From a checkpoint of a small transformer trained on Wikipedia.
Training: a variant of Muon for these matrices, 379M tokens, 10276 steps.
MLP neurons of a small language model. Each row is named by its layer, matrix (gate and up: input weights) and neuron, and shows model dimensions 16-271. Each number is 128 + 32 x the weight over its row's rms, rounded and kept within 0 to 255. Numbers have three digits each. A neuron's up and down rows have the sign that makes its largest values positive.
After each neuron's rows, "fires on" lists the tokens most often at its 100 highest values on Wikipedia text that the model never trained on. A number after a token or word is its count.

L3.gate312:121120163153181098105207152129122149118153148187147168187145153109123139117125150180072160151099158159160158109127122105109140116149111173117155124088157145143137158077121137119160117166142066153126116097086128127117160129159076103077166097052176113137126109134133103132125077106097109092085160134153201149105146147100152118114105110053165115117161166052142106100149163156098123113079124081152084076108101121093117154145071098166111177108174097181066140141092135153119106143069159053150151133125133133081089120074169142164121199136100135120184166088195119116138106162148109069093067119033117151119153129124151124135123118103090122108068126110216165129120122175129117115120127137070118127164133090148137131117138136081178115118183145115113143156155088110133112077124125
L3.up312:160109130088155043147116130150096087154160097159127133119170143113101113126116133190075133070184119157202143120118129149146117105135119158125165154087103129107114130088105163119145151181129122068095131126156126073185131126096110173134186116093088125117194110211091144111159153131125132154109191149118163135088135142092130095151084113132059092158140136068134107115135151086162089107177128158110126118121125118172139135134062084166144159117178184102150114167081148122096185120098155146141168070177144132133045108162170102076109089147148197160123150156189135141103108163071150118085092093067138140086162143139086237174074126138094104142171142156120134095149108115131134138181132129171148150108149128142092153133126099119098159145138133109111160122150137172114095149154072
fires on: "-" 72, " \"" 18, "ib" 4

L3.gate447:168098157154123179139138128099098078103112174083123131061097182100117104131144200150147112105106134096127089098151150160118103155112077113099114052174099171060080217173143068118135146142143169170136112154172151138147171149122057135140169120125111163125112149168095062123160087181069088105171115159122120116125088156103151113108161083106169141169113159136176167117122145123132062155143102087151121115133082137108096139140161167130114130120122155158151137127170141127137088100148095170154133072065068190183099128149084116079092160102099107112154109136116085125191136115057081149158106113173177171078070121133124144140155158156149193181168116103137178191091096112135125128146110141180113200133119140169139125156158126143180122116130086094136167119185122109189120113110124
L3.up447:115141160108139109137144159100137153083116120119160175094116128104109146139073178143108102128106134126126199099113071129082135097081156121111121113150126113134119128170143128192144134057135187125119134154116118141209150111111121109105180153113129103079084138095127132147100069213133128111128188101068113084122069190136168120172135145173130111131130134149168203104084071164129125065101151075187161135143131138147096063125132111143192072123139132163151137118108139059115213141135094130121151129131156131209116109122098198132069215130116153152121129091164061128216175093118201178195170116159151159090171112135143101103097127148206154144159104141108103145082138179105100124056115185099165167178120135139120169083148119135165132139161141150100132150111150152107116081150090
fires on: "p" 39, "P" 13, " imp" 9, " Kn" 8, "op" 5, ":" 5

L3.gate181:150078200137169121108099170169140107166135141087094135139178138152090130092109157188139087135171113155160131073131114139148117093049182138113103147128124106131138140112080085129135127109118138126090105108150088123155104125106126113104127137128147140113142104117154113146136202123157175171064077045135066124165142100078154153180191109131084178161152130159082160122123116099128103160120111107113149117125070126154152087121168138124128119199175107092157105162076160147135170106160129134173129112134172172092167137085063130108115126112165144118172153078035110121145072158137170167131113120123139156106060131176128150120152191128122095125128111127114136183088069154094122112060121087050061170155124144165151143148099157134122116135090176144207085108138085110111158127145105
L3.up181:094122182123165092089093155132135158131087146113132168142168142181134088111168153073139125186136114132161163117100092138150096073101171056125164096104168129113090084158057129138147153189106092139114109105165139131085110105102093146131114122117123191137148126087129125118194127123142094192102123134139063103144124119151140117155124064117147088074147095146166104142101114057122132075143170128152123130145093144135115167098167135076171070113158140078127141098146114121130124103182083153125119161177149140093119047112129066069159112156197102081135185128137137162113097143150153131120116181179118028075093114156089176138153151191187108110139111167175116098061138188103130173206108082119131120141115135093141135146118146132100062125112086183137119155084145165088143152106121
fires on: "on" 29, "ut" 11, "el" 9, "os" 5, "j" 5, "it" 4

L2.gate991:113145092149153111111124092166173110145093090159104138131156061091126178080136127126088146101152105094117097096185091121107108146158129103122096169160143197201110097142147126137115152124175152155187118082130163101140108149143152162167118143149128077152149119062121087109092156087182115155089053125139132088102082131217118128077124155176124139114071161094149095113088101087146170152096110122099159107070116136123162113147141110109096118154079117166083152109100092131140133142166159133087130098173143132122157045078145158137154140120141135102118123108145138137070160158126126096146108135128149110094078061118085169159091138119076128159094195080092091187138115049156113155092155107108177107084078063142137116142170050120124107119099168082131171120111125144037131162114162
L2.up991:118150133121093149118150140146161141125122070129153103158159105076109150139174111137120090110171100112180095122111068178030144118068123122108191127073077116134117122123166133112132128137092193111131161090143134182136152086099108127175102162152143126150143182146155134070113095146133111156137156161107094152140096179125086148123127125094094078132094140106122132146110174138148104120141156121081121162035145180131089138151116083060162137162180110115081090136131129115113189109123131081158086188189157137135119111186108127143099153175059192107165141090133059152160127107107111180174175115130113099135152163138108153142200103130098120126186154169118111168092107125089174098143169175131140108200154141105128114120115180137104126076138060125156126151116183140124162085151180
fires on: "6" 21, "8" 14, "0" 12, "9" 11, "7" 9

L2.gate312:096193139107190144127164096102085127149149088120163129120131089099138155071079177145180152104154109060188108149108092104174140160105152173140151112123138169134133112143109162140149178136089119107132090152179149199096121121145201131087192157183158122178154185119100121074125149068148112176114154094106080110103137161095108176120108107132155136139099131172089193112111150146108126138136230138094206147107154130151110091135180165122129159187156128119085183137141143107122174133182117152148121131185129185154108161086103078161126128182187151108135173098140177183099105159102158100164104137118121159089135159121096087142125086106111127152147114107112146109145121067158148084076117126119086162164126088112112102149150152113142105138158149150078167089065103079121116061153151
L2.up312:113068113075158062116115202156092090143155135157105161122116118135127136172125115048142107139085109104080110135164121189059163162098102134162150073084057109143150142157090194115135128122119094134162160113158159136130122106122090179132167113112099125095175127170114123191202100092138098146124095155128101165101143165123136139128127105131083105191075126109126134130095120145154121124105143124105177120127128153105136123114150089119133196165082145092100098154186117070112156108148179169098144124128187131079098166062167147090139192085169187111152170126125121147084102137122175154117125133096139157136145032122096140103119141128124087114121163184151154189142136190161138156122170123109090145166071066121105091161106163139072072122187157145081124129107129091191173129134165
fires on: "'" 19, "an" 13, "ary" 9, "el" 7, "is" 7, "ey" 7

L3.gate1093:106118112141165155145162168173108125086189117180116136111105131131114108102083092113057155143146116136126151195132095110148067177141138103064092106163161118108117102159159125114143093130072175145139096149155100184215128117102155188128127136133163101142132099108147175148088130117121106159096125108101175137154120094138151132137137180073122135123119131179148041129108108109118106164100119053123132136155120212203109122161120142147125133147168166102131108101184153142158136083086059077170089097134096117116105170134181128116138182105084153088188099144202133085148181124224116057150128129126191141182142120143147109134141143109118152137130106155103161111102085134123090136149143125074159183135162129097141081161153021174150178095149117160180163153097081137168089141176024
L3.up1093:077112089150169124160160104082109131131162128129082125118149119091130155120077184119129153136141064152125152125154155097133084132123141162176069175111155152141164128122181158108132164064046135112140095109123104110158088122162097111156111097149116145060072162097138140104065131081147086121110149089091148107133130112163173124141144122161129167169128118105052097171152132120157168150107140132180159103115177155084145088149116116126159128096096098109115088048122088086161099157100092131107147197128130070124133123098108152121166180155098155119112136137103177085164114091152055139064101146132119120170132048075152121121096121119149185083071167111103153107121141162176104098176175132097075177121154077166124108154115109106181209112082136077106149136106107143120156082170112
fires on: " =" 29, " (" 27, "\n" 14, "," 9

L2.gate859:121170144098158099098129121128151123110130107103160120133107188100121126117129089096103121154169130053129132079129152215139112192164108116194194107093071059132174112128168156139115119103144092156104100107151148170209109140176115154085149080187072095093138102127103164164112153129115123170167133143168168153108119103128144157198125145074123101163125206070117093156103104109168113111097133081165107158153095088160171186112126066106158126118107171155180145110145095099098109102137085159135106092147089151091137078138089148133134122076121216137184171108129140166170078156161134080119147111126122120127125193112172176127180095102135148140090131139105111133156110138093111067100077167149191086151147067102150128160102129136198118110123092062135143176112072131131119122112158
L2.up859:075150136111143127115176141197140072122169112149082140151193167152100087102170177226138107125114176121119057106165091128063092148148115135141121140119109159098128180086178177128129104109089142122124126127106124119135105060197135169105095065114148144177149143188172151139128133160187113073086200119092196131147142124117137163154130168107085109132156155140093096150185068166146159141124136140141092081113126141138149172135093104174115170197150141084135091128161108157191114168115184111113163120192092150101129114176117144137105116124095142130143080144184101092141153131109105081151136139120189144179106152155099134140147139123087122168103138133099137084127167173125130094171081109109212080102164101118098140153124172102135126148110118144144098124082151142141139137121175
fires on: " of" 47, "ing" 10, "," 8, "ed" 6, "\"" 4

L2.gate389:187131106159109103150085056108191118157150167150121108086153137108147139136135165103132161117196087124118093147109114130142089177123089141098189175138160187134074158118131094102166138102196146119142140069159140120082101146135073050096102154156128107160146165156113168133146131169182114176183059136145152142150187135112072169126117109094149151094152102145152095227101097103085140133128097140128179122143142141122177174151126094097166175153119113148083133183094147083074140166127113097073145138116125192129141099076128120153122104155178143072186139144091079170126123144112113122117143080159148129111079167147151153205143143123103145135174128114139117183118080145144182151126091097106140132120159136145136082154103200092152129143127152103116079129122059110108131092181184
L2.up389:143182116166086159113049181087203164157126127176167163084123124103098078092129143118133168086167173137097144157137130133099145165103127121175131140139120150143110129078138183130134167099070081163169162134082144164100180180152139094142104119148141136124119095096148192102125120099175140134141145098113132143084069117141103112101100122084157127101144099129106153079126189143088142156142121127134123112155149115118177125189143092064061120120119106122165127137089174067085163135137102152139116099124069148148080136167071145172152093153064108165156151173169131131116094110097081119143163152113175109092138084102148127116122149161107097098139115105080130189108115126141135103153154104164122094123135146122175112130161093113095122185121158131115105187079100098110115072148172
fires on: "e" 15, "ar" 13, "ur" 12, "ra" 10, "us" 8, "r" 7

L2.gate1000:181156065112127140121065168128090167144074154156159061149115113135054116111132146180141148151147084052131159066112063143123174173137085160110087141184117163080160126128122094134076157124100170159201092130138128102139122119156150078084114157173171138097140145161142118173119125159152134177177175140085122146096152126117133142124080095146193113081093113162146127100170146091160068110122137125156148085126186154183080100103178076131123180143143141099138123108160160165125155107091187117176107138077131125139168129072120093134097122159151188183114118131156137160104099112134145082099152162074117149108144142161146090180129121133130165124128129148157107151155137132134164145119087109127119095153138105142134093091107107177091157097129158172083199149083146111135140068093118
L2.up1000:111150122096189126143092149118122171167099120105079091157137151186118123108103136075134137097170108095155106055195067128113114153222151119107096109147142065128148136136125183044116114138144112116143135145093104183148140093083124185124139119111148120097234153090118136131130126116142129114077159141110122142066206104199114125108156114133150125109105133099156096068116134109196131094103090143175117114114159137156147074128106094146110201152150077127100106098191197159111166132116130117173092130162110130113156085138144172067149154141135172111161162102139201167138100144125150116087130145096201102099143134139119112088145104194130089123145159072077153189114116197121122141084150142088134150101153153109127129093181139142188070143090088121133093142102122080102129133077175
fires on: "el" 14, "an" 13, "ance" 8, "ary" 7, "ana" 5, "ug" 5

L2.gate1245:046144100100115113160149147140096157147091124091119095072119126153157078103132113136158168161204163151068106172149148095156145211085090127106141140151139120119107110114074130173113142108150118103111135115152113172124110160105084146075057131139134096103067098128083119130113119136205155143127134184111090102174107136106148184106094172075112112077136180100121113094135072150153153110054130068132103094109124095116104143097084120123116024095160101091130143171169148142118189083071098082153184143114137081146076177135151053149135102118156107110219175098097123088113091149130148121097130131171131179070131140084171097104089104105124110111153139115127111171151066081142134086142086098142115171154141151112142110085093117162179163094139166121103130150114072098155142126121094
L2.up1245:103150121188100143141124144127051138110148112134167176081175114145192125135132122185106159082155177114040084139137111105084125152119086122135188183167124148158083113164131177135135135081124145141174097107175128119110082145086110147174084115094159142099097065132106169148138129137175101136087125153130126130106193063086160120083041157105118161077164105074173102116116151118151171069103177173119144128135120128176117140143131129134144140077144178213154082151119156211123118118109105158112211127084160163141127144064147122179101176099125169124127124121086186092128123105123128188131129077173113093098098081086064142165082172113131115126200173136092095124114095145171155145077049135147168079116147085150112100141150129133179089166104158135164132179134138138114133210134154
fires on: "\"" 19, "i" 13, "o" 6, " with" 5, " time" 5, "″" 4

L2.gate288:204154078090105126145097184108128123100092109127138116142066139037143070037101118119157077085100132161125097157135052146138112107122134100129186140070096158146124148141132131128127114106141147118099186120096079200086158125129119096195170122174167080121172098037130139123099080103095109143168127155146213093107117137140116149055143102102130173096171194150125165142097154111106107164134116111148161179159156099142158120148108176132095116082072164130155121162129154105095163137157122078102106140148131058121127102166122109162148151151060161191148107136079132087179111112155145128119111118107116161188137166160106072164112152098117105095141130113114111126095112143175126104101154098134119149103067152124155127117110048166139145118113145157099114139114121121133163079123119
L2.up288:119079142174186121142074063154130050142177130159159114137151106124112126093128192113089135120157163103129105118102114133082160156131040125083103129167118130125127126119139154167133135093073063132139125147110187134110106122106092088150197136171131114164108146112151162133114135138056101197084095124094140125147112158163127183149127127116128120151147183141140130109109072054098127179089143142119173139105082073147183132123156135116149085158110140172183129167134140075142117164144125161101124147092104090129072172083124118145135197077162165137147094126105114101163151139104161218099133138180170148058091082047185072228186115167120155135100148164121147180113130084154108127150144132170117148112173139152112122175134163116157207103079129070145104113148179087100156124118145
fires on: "n" 12, "on" 12, "ol" 11, "o" 9, "g" 6

L3.gate1193:183087051094146104150105104130123116184152126124136121099134058047055137125090180174104185128140068135143136164077096110120141088112166124142133134197174181130119143065109151109048152126141213143150078110068093097127134136110135093173105168132128082094106163119129141061167154103156097164145076160113162142114147109107075139133103144188075120085118093124143185214052141151120202119201094140114148179184106052109098125140149133141095100131103108116166121108131141163142147159116122104092119147075137143132173087098129127118164124111175118116160106138137125122165164088057183099140138173136142150102134152143115114134103114117144103082137161151125074206119153173141139108138113093111100123111117112163188173117147070135118159131130109147106163156132111154128128124146112
L3.up1193:160110136126110133102102150115179117187152133131087100140055092147150088124155122138123179068120111108141183175143175151131138116103123154094134065113094132163226116121159123105102151120106140093051144115099119074177118147121146159109087184188158141129194077120079058131082137062121095186154090094108052128110121060160149166102115150114128090177144084136104141153169165157163098176161150064091134084156117142136184106138124095210123168111173086131104128128066123140143106119109138176140139128126125123099118109170156112153166096082120171172094125102159180134123107147149165153191165139084134141166170160166111132098115145160124156110093123190164121135158122168096157141184136157113146137109119158112107083106165167115104014138141119094110116138124185119162145080137155
fires on: "ab" 16, " (" 13, "n" 12, "h" 6, "d" 6

L2.gate1249:130149103182140162080123065126107133131063143122130175094103133068127131152157100197088131116173144121104127084132119103174156115134129118097117163141139134146133084127132146113092125135185137176135136084130171101107096144122110156134090101120198145176142140133087094126164112152122171140056126147117153087138110154134092106095104125168110135155088130075140081129112104133091127162107155081136111096066123088073119122145153195151091084130163112177081112160117214159182125105083178118112097099162153167170091178117107190179132133165161165065159109100074107088094144146080127147180059110128210069072136159084114147072097095123122088096148135177126120114160090117135119074094142122104140181105097135194120147127096131104145114138128176120075140078124167159093110146077134
L2.up1249:097129137157177120126093143101089180141081079175102092087086157126159202162116169085147072118109132070145151172145148117136146122136125167146115137102136174159144132160195166100140088106033118159148126079114082105131081105136126177116087108105123159156153104081151130162137172129239056085141118108127107149119106153133180154121140142184140197136136167112151149128105127152120142204157141194150175110099129138078168086171105132127147080142126122117117167131044150173141143117084202115140144143168119061141150105110089157146139143095126116064127169208119146146107152136086163108100081120133147171124176119141124128094168132110152127124126114151132105128114117135125102119109145112066112121092098151149188143111073147145156067155155104125099155188084137166150121089109099
fires on: "9" 19, "5" 12, "ed" 11, "0" 9, "O" 7

L3.gate1142:109095127062095164143166143071053110090124105101126098119065135103160133065132116096141121125141134129127119185163147149144109181185106078175102104147117179109163094140106067101132121168145084131117095123149082107160096097147145118147079190134121093121149140091092081176113135176182188114094070077124151159092214105184142149083054099087192123115165134161112050097109133130117125133104129113131140119172103151139123140123049125098159108174117141146130106168124106149121142130111067167093130099121128148179164163078120110136096155133108147172107123127170160147160185181150202104121058119118122140148154092142133101143126172145182123165102108138079187074172105142108138098188209157080117101141139133133160121115133168106129126109131082109142145153149087125151185123090144
L3.up1142:163106097105142118039167151135173141131123128082183153119106084159124108129125079152150128129168111140152153113104111055150123119112138133142109152133082157157146165142150158154099080099093155117135176091140095117143198167082134086102117055062153183124108108194166174106098150113089104064106134114129109178183205059117122154076159100195112126163086140085095147149120155138170137133173097152138121091140152081086134055176126156112181105096130105064106158109107109080116116140136063125133134181108089094108100143188142119152147118108135125133117103131170050169095139137141146121145111116192125101097127207100109105060151096122096148117140216145117119110112133054109151130180143144114134123079137110121127165141125080165130130205187106098103155087145122135077099096148100
fires on: " (" 41, "," 30, " =" 7, " and" 7

L3.gate945:151152145166200156111151188108098132080106105116103090141116175120122067116137111115111060143132102115120134102121140108173104158095117069137116118153106197116147107130173140156062178166129138135126117118157077125136086118174175149112104112143121173145115162102107172124096137173180098128092079127128177160143150087204124080120125056058104139162100169151131087076121113130096131125145107175140176154139112076179172116104168166155190138136128152135185120119142099110144131102088070116161054114142071107210056146138112172169152181166076148137145109146214136155184144121133197125144125121118113110100137107070113157087120199139136165173135142111079213062147096155133130094147178118095166147111123148091198114162184137130110147105148110139115150123082079153120153174099107
L3.up945:160141089140063152090115146118122131141139158157126114148061131133136137140118153168125116083106109141125134174158161095149169086116091054126153076202169130148174159155164148115180066099160063115122127113107072132128142071186136141141138137123118110080181124109129150128162104046131133037147155104151057144153149129148104179136137112122165132113149102149141140112125111059108174125135190098126148094102211141094147134138138191206123125145092115139194121137085101173139095065119123193103128138122133163092146137197171101150109129143102128142113171103104152177189148081092164141102093146157141178150148091178125090129179111127088151102102133151147117112095117098078175120123132118116103156113112149090162152132121117126152126133121116138079123152069093107153094190072144
fires on: "," 42, " |" 18, " (" 15, " of" 12, " =" 4

L2.gate455:153134167142126146105113223192095218083135132125170156063113121141176120113139081204089122095099091134164112100102108136112145118107131118146144045090152125096165174096106118126142105091138183134165161116128154150104183095138103087097138125083193153155088100164115116099064122078094130171083168165145151149087141103195158143157130143203133126135141066166153100158095140081173164143125131115122160164112162117103077148139120187111173125151157149109189123144120128158115113132157117152112221121177174134103146156098181149193153121127139152159050149123171114116154119099155145144166173141129147157176170106107131116149133065134104140125150168133079163170147181124094120143191079124116196134099103107188139140122147143121059117163124131103081136098096098158092149103128140
L2.up455:101162061108105163117131153183097117120167137154139175141160202171192137115132158158139103148138143143085172125155115083157157112143118086136133114059157212138078155112109082142186106117110144139095166144098170181123064081156099153151131118174127086143130116147150178193113068091108150159082103205125143173100129119150081122097128156106150094133095145157133130072158121084147159184127131191185144140135137120151138149133119084145092202158113144160151070136156111143064147120171163147112149099164092190130132180158094094155135103124131149139091138133040125132132137157099156131121138151197096110102129123153091128166114136111186135155145172093147107187158158101120146135132075116076098080102136103113139143130178156136094109163182082082090158169104142121128137088115142
fires on: "um" 18, "ion" 10, "ese" 8, "ional" 6, "z" 5, "b" 5

L3.gate1060:232155126158150135144110139197159145136108125148108136151070121038118108150163112104103120134162082143162130171183133163132154099062117078171127118156122141136123080154151156094107132171058135140084110082093108149096176177117169118119170138137144181131168148034175173088140112158114140124151137152135125142115125154107087123143127120101139133136109150155082150193171128170098129140125129069139142143113082174122129123088185095117111114128137071125112096092152120133098132117020148131131074142201114087157084145167078143117176125187142108174099129139111112105084169071136109119097146082130174170081175110095109107126105122088093121098126129147082086123152055117073139117161156119137157087130175125115062107100143148124169178107145160105137099120165117108126200094182117
L3.up1060:191123121107161137172142117110163085146117087104108117121177148175130165169144138051105146059106109158149136158174097116138095130137121100052098136100164165155037161108143146156125137118137089092089064157117136167187137123122098132122171092153127143142104159178172132133169131107205117147117130131145135169110162182061205096162157156156078118096175129114178158139123107175144143080106137156090164159154120118089140147132151136057096112131143157129120165113115134144094168150090150170134149147142144093115068133145157146128081123129218063141128158145160169198061159089143114105080207111209113148106107160110104080147152215148088142105108165154120138141100145121170106129108137108091119152120096100090155197161087153114128148135146185092170099154120158149092116082090116
fires on: "or" 31, "ad" 8, "ol" 6, "o" 5

L3.gate1031:120095065077212098122099105135147179096168141135113175137098160151150127099129143169157132130106080151157061146131112126157148147169067145106090139089110110081150172132107154141116172119069156122165049112155044158151184074134183128085147049100115151129153160088087164167123111134159136109043191104119127127153148106115096100078181089212139118111195103124112152147083168152081173129146101183094136085117141168090199106145104090121124146111033130148112094103127100125161095110106080148109084130126079092143128074090139131172142149076130142104124079113153141151151222101145141117180156139094102088164112150152128134092170110143140145136141134040118141158096094091159140127172120098138082164119149124116113119159126123134123105121193157086107136150123061103112146113143080
L3.up1031:151101130101121159158100105172139135141137122124130133105124150090107131062069100152117161130124132118122180151161123156157112095109119149119154083096130157149100146142142129102166081082082094117139137114129157173132098145123163156121130067093214082107151100160131170121148110139176183120122116059156116156110153138180115156109108130166150139040142162094170089129168101094145096134116073141108163170135102135162139161116102172135123130127120161119131122084098107209168105172120134210125192139104108099103191100152179128119118112128141116168177177050127119093160134101164143173162113094128186147125179143141110123079104084098085169113118160138156123089180109082132099147105122159110194129224122169099066140103166145177105132159116119105151123152079158128196157153152079
fires on: "\"" 36, "\"," 18, " ===" 8, " |" 6, " (" 6

L2.gate930:159120117067110073127169065097126141127162168184133124171141136109138123117097118166085120143102144120125119050135151128101138085089065115128088135115138064172131120161158106108133140163110189129100136114123072121141174113114126063112129138149106142085092136112128078147086107153123066160136134144109150122159129073154078191139138023114094136115047095160167162096122151125163140115137116126131123156152104115137118138126120116153113124084153146179118092149118098118175085123125087166203085160090117116113087112152127173118112129148113175130154097090088105173145182082200152132119158150156126133175103125130105130125058174144248146130092187128140130133113088201184208117142101173081131099111127137103092085122145122158163143175088124158073191137125099138104112145127145
L2.up930:168099103120142095134145156115098170155136108082099098143142148101174153199112090116107158122146155120154154141158102153105145160143132113128130134158111116090113104160173133117107090122127133118108110115085199084058137129115157100157202143156153132145128117106089126178109147136098086131166101071175083139180102145088168116192119197111124153127148162204100158123153171150051095118208114163155111124173114068099114174163107150152079110110134096099133125149057112104097145128093071099111195044088138119113112137151129165158120150120168126160140142126103130136133085198113149151175121124097139139157120176153069185119092121113167126158095133142163105203143140139179144128163140081069116100141119073149146125093139076158120097223209121103167148110149132173140188181100141
fires on: "d" 21, "h" 10, " to" 8, "ed" 5, "ug" 4, "b" 4

L3.gate1148:118160103090159122109119176111155113112121135176172175125141178153157195139099153152095141130135205167204152166112082133151140180121127129136148151111126069111145095179195073145092159129077132109168087089125159152108180154123109119111076155151109106122120115102085121144132140053140119114174105136194085157142078176088076074110047083172128136126148158114161077140098105074104196110132112148172078129076134105121159126112169161094142124133189109159115118154113072064171157111127127140135161117119169132125093158113153112101208093142122106081149154118137148126135096178124145114154185136111167136090127157103104142086138152133142114080145145168105158085158098123143087114172057103188144122096118187154114139137080174131139118081092074151144091140068178107135116119183120
L3.up1148:176141105114091146173142166130112146094103149108167204139144169096178113153124157061138172089114164157148135113189149107160086113084143128135130160133226181151072165127071109117121106069093178118117139136082116122147188182136118178208139107070152103126087126160136075134170111159076116127134039163134129118140157118116098131095090119105097108081107139126135090167088103124113124184136193112117150114066071182128145152122088190110085071146107143132143129141091201130096153145143094085075126189131128131105149128075138115146154170180194068134128122126114103125101160140160138101158128058150150157165113113171113166073111169164141148092098114150163135052102150163154099105125142160157179101126159075154126148187152149111107146131107164116123127116118089085167078191099086
fires on: "." 42, " |" 21, " years" 9, "ent" 5

L3.gate1007:108187099073124116145103116094122120106102109113147091121166156061121128115109115115084107159092112155165123160109151192169141130138148144104128129166141235098105109137176144165123119117101137142105146141090183152138095142138102153138116070092141105100102157132072111165163161119135135112149052190115139078123148155170125118142134159066140139103145139117111153144165173135096107130156154148085145214122096129174115132106127129097092196131094180117079177177080067064116118171082161137085157149123121169136170111151155074166140094192120116076151099115145162119190151096144136138165113072140107155161096114147080171187125121097151111109076113120052155140139095115121157190211146088083107139146085107130107105120110079102093107089103172141103129132188101116083119146127068
L3.up1007:128156130115074137106109160231126149108129142154122098115109178172062174094182160141108183202112141162102142126154113111148154090120159119122167137096153118117128132131143132141162151098073100125151167170074174135171126087121072191113122147204125128134151096126132206127129098138123037160133119134101084077121147128116107133141205152079166140109139103152123157148123078156088140116119113113133134163107160171084137146137113099112129135110079095096127107104131121123097129133086129135117142141117134087221158075166135087189194091106212092117113167095102133109172152112122125155122142072119127112187132049160100130119106149123161153116218144061085108194095109115086158137186156125110160117142150150126125141140126196133129185147071128081164085120160088122123086136136136
fires on: "ron" 14, "us" 9, "is" 9, "a" 8, "ar" 6, "re" 6

L3.gate104:160168098163143091125094188149100172056124099084119169131145110136163102132089180161177129105101184141149128155147088136154137095074146114059171102148128109166046138140085063123140124120114134150126086135165131111084131213173146122181086104069153134168064106169136082097141089090106095045163112135156085113114118143114125078148105136092126111130098070151141114142170096148118202173169184151131142096154159122055155090139151116139109115100107132172220126114090091113140097093176100102171118150116159114141134114103153068088145179133177117156112170164123097116136105089168094141171135091094171112126134139080110141098118170132135099139110151181156156122158066165177139153110177116123090112142059162144110168130132131113136184170142120139120104213107143143138105073122083
L3.up104:156135179117105077129125094131146146160071135119093148142090092108164084142118123152124051090137127155162134173220173128144175089151206162182125127136137162098128167184098138113114146156122114141123069135150074142104126108122108171116131121098183145108080168106138113121146110150131149170124190142140074118139137086066119087156127083096187094215056117074082106086156145155167120168095109111162112122128188092134062149140154130116142144157136095127169171148141130123133165134140113135136081166122178121096150116084135102094136136125172077157157209129102090136100050089092150147122076169112161173141079104126100105080065133157171165154138148116212128173150113113163092112124162088160153071074088110138162121117146170109174133164129130120086082110084097149119122168094116
fires on: " |" 28, "}" 16, "." 11, ")" 11, " (" 9, " L" 6

L2.gate529:120181091147111100134109157063140084107152043149152071107153129130166103124113118141110122080157157057058112136153135100110143079171133084162149150103162104144096168112201143090133181112142126103146133099168124154128162128194176093102101048125118114092156154109132120128123153130101172116088140093117181126091106125099106138078131129143213122144083138111131173154170135149117120095144121095174108133069127096075166099158095134118116094170118180131132121122115111192140181085197141083197188196119125127123125093115108142115151172139127116128147136123114086064172143120106115109178144073112204071138097061099114125101115122111115124133127106129117105169123149117125153126138255154111101146128157164175170158082158077090083141142122124186096189107117167112167117096158161
L2.up529:081152148142170140132062096140167130088113121146127144088133148136112148113127131093075081122127120157086073142129150102078165107093099129109100126049089128122097139153150118163171137091160151144127155098147135119101151081094094116163202157171129099093131124102133140143145072144137163139147171077105151114121096137171161111130121117155076087145189146103109075152124180080209108085136128118215156123137092093130078106069102119153173144143090097139114108129142049063135136071135168138139149147125158094176126151110101094144133153130090140133169133149149171160109125087145146072147082100186162113156073121105110148154109131168174089162210105136139136131145103140111116136133176094113079121145135209140088187122179149204155133108092137131110187174136144082130094141077133
fires on: "h" 23, " of" 19, "b" 16, "n" 15, " age" 7, "t" 6

L2.gate425:111080096099128043094138126132166116141121076139145156087129168177142127150090133198109114132164143135140107131108100146170094136153170161116053157118124148117101100165102149115097193128119156116123163082120141197210154118091118123145153139195149162123149101159099163166089099099092165065099110186100147065152154128122117171086148159060147114150060144117136092084142104077137103149094053091141032143143133134114108152139099101102183128063155131120143111166125125091108158158142099074133109100143089141119141157093109184143147141143097115066144132098131134143104120187155121125106149170127120142064151179109175104101148131071176143126131066123157149099148137146166137109144179110135161124096144117095158089101131118069168194110136099146170084166129074204162138121141089
L2.up425:129187145158110124121149123121134157171183108124160134140089167135110135110138111152097112116133087152122140115195107115132116130056176084086123147099082134092084116193134161098148180097168160111126082109107114156106138098125092151036155083140139053121133108154107097170125187150130102128102133086155147149228108109140117095107142157094158137145112121110178145143162080122112092138115092072125141112097067110096115200121077096184131126088101142181175111155113127171194174140116117124106082099151152112130131099139147162114129138107133144149080130060156202133120066188103071087149171051109187156112171093057088154080113160129122152126199173132113166128220140123144120107207098106117094109169189093108132117189137114135120115118158186116111101180166124131156126147079140
fires on: " \"" 86, "\"" 14

L2.gate100:156189118141068087086065101174109115098142101056116069102117124112121205085150150124133113132168166165197098100160120106190133065119136098162141162100085123090112153130088083114127116146120131173150097128130110118093153162151163105178120191071120083152151133142168113111131107141144163177124174144100154119152119147083153118109129103128131153126131072160148102110122117096166109127118162149174125090124118188158137186107110140151113184104107132159145180139189112123174113112151166141167185087172099100135142116177103144117145116134128168187132154121148138147153141107154172130143112167093155150165125128116151189160151147116103119190109039182043120140063117135087093094118162118128148125117121129181095165155093110159116084084139088125145122115087188114101150109110141
L2.up100:130097083082115134155128089173134055107135111126118204069101104118142137108118109151124077108140106113112140113145128112171181098136125174160077093171129139135088100104186130126114169077179190163149118092115148126146136133186124121160135130112135139109066095113128133184154070141111140100156171077118126074107123148101152171116109122126020107093088111102139150178099104057193176158112138099194142097108091080140147144074090137121153135147138123156129151097162115160164101159104172128140149164106156126107095122161108149116134091112051085089094101149178155164113150127144173086148120181142138145177129082160075070098102091088156096054180105179140118142113128118087123088133140126131145109049164161160135149143086156190154112161133119138096127162112120068136107108154105
fires on: "t" 21, "n" 14, "em" 7, "h" 7, " of" 6, "m" 5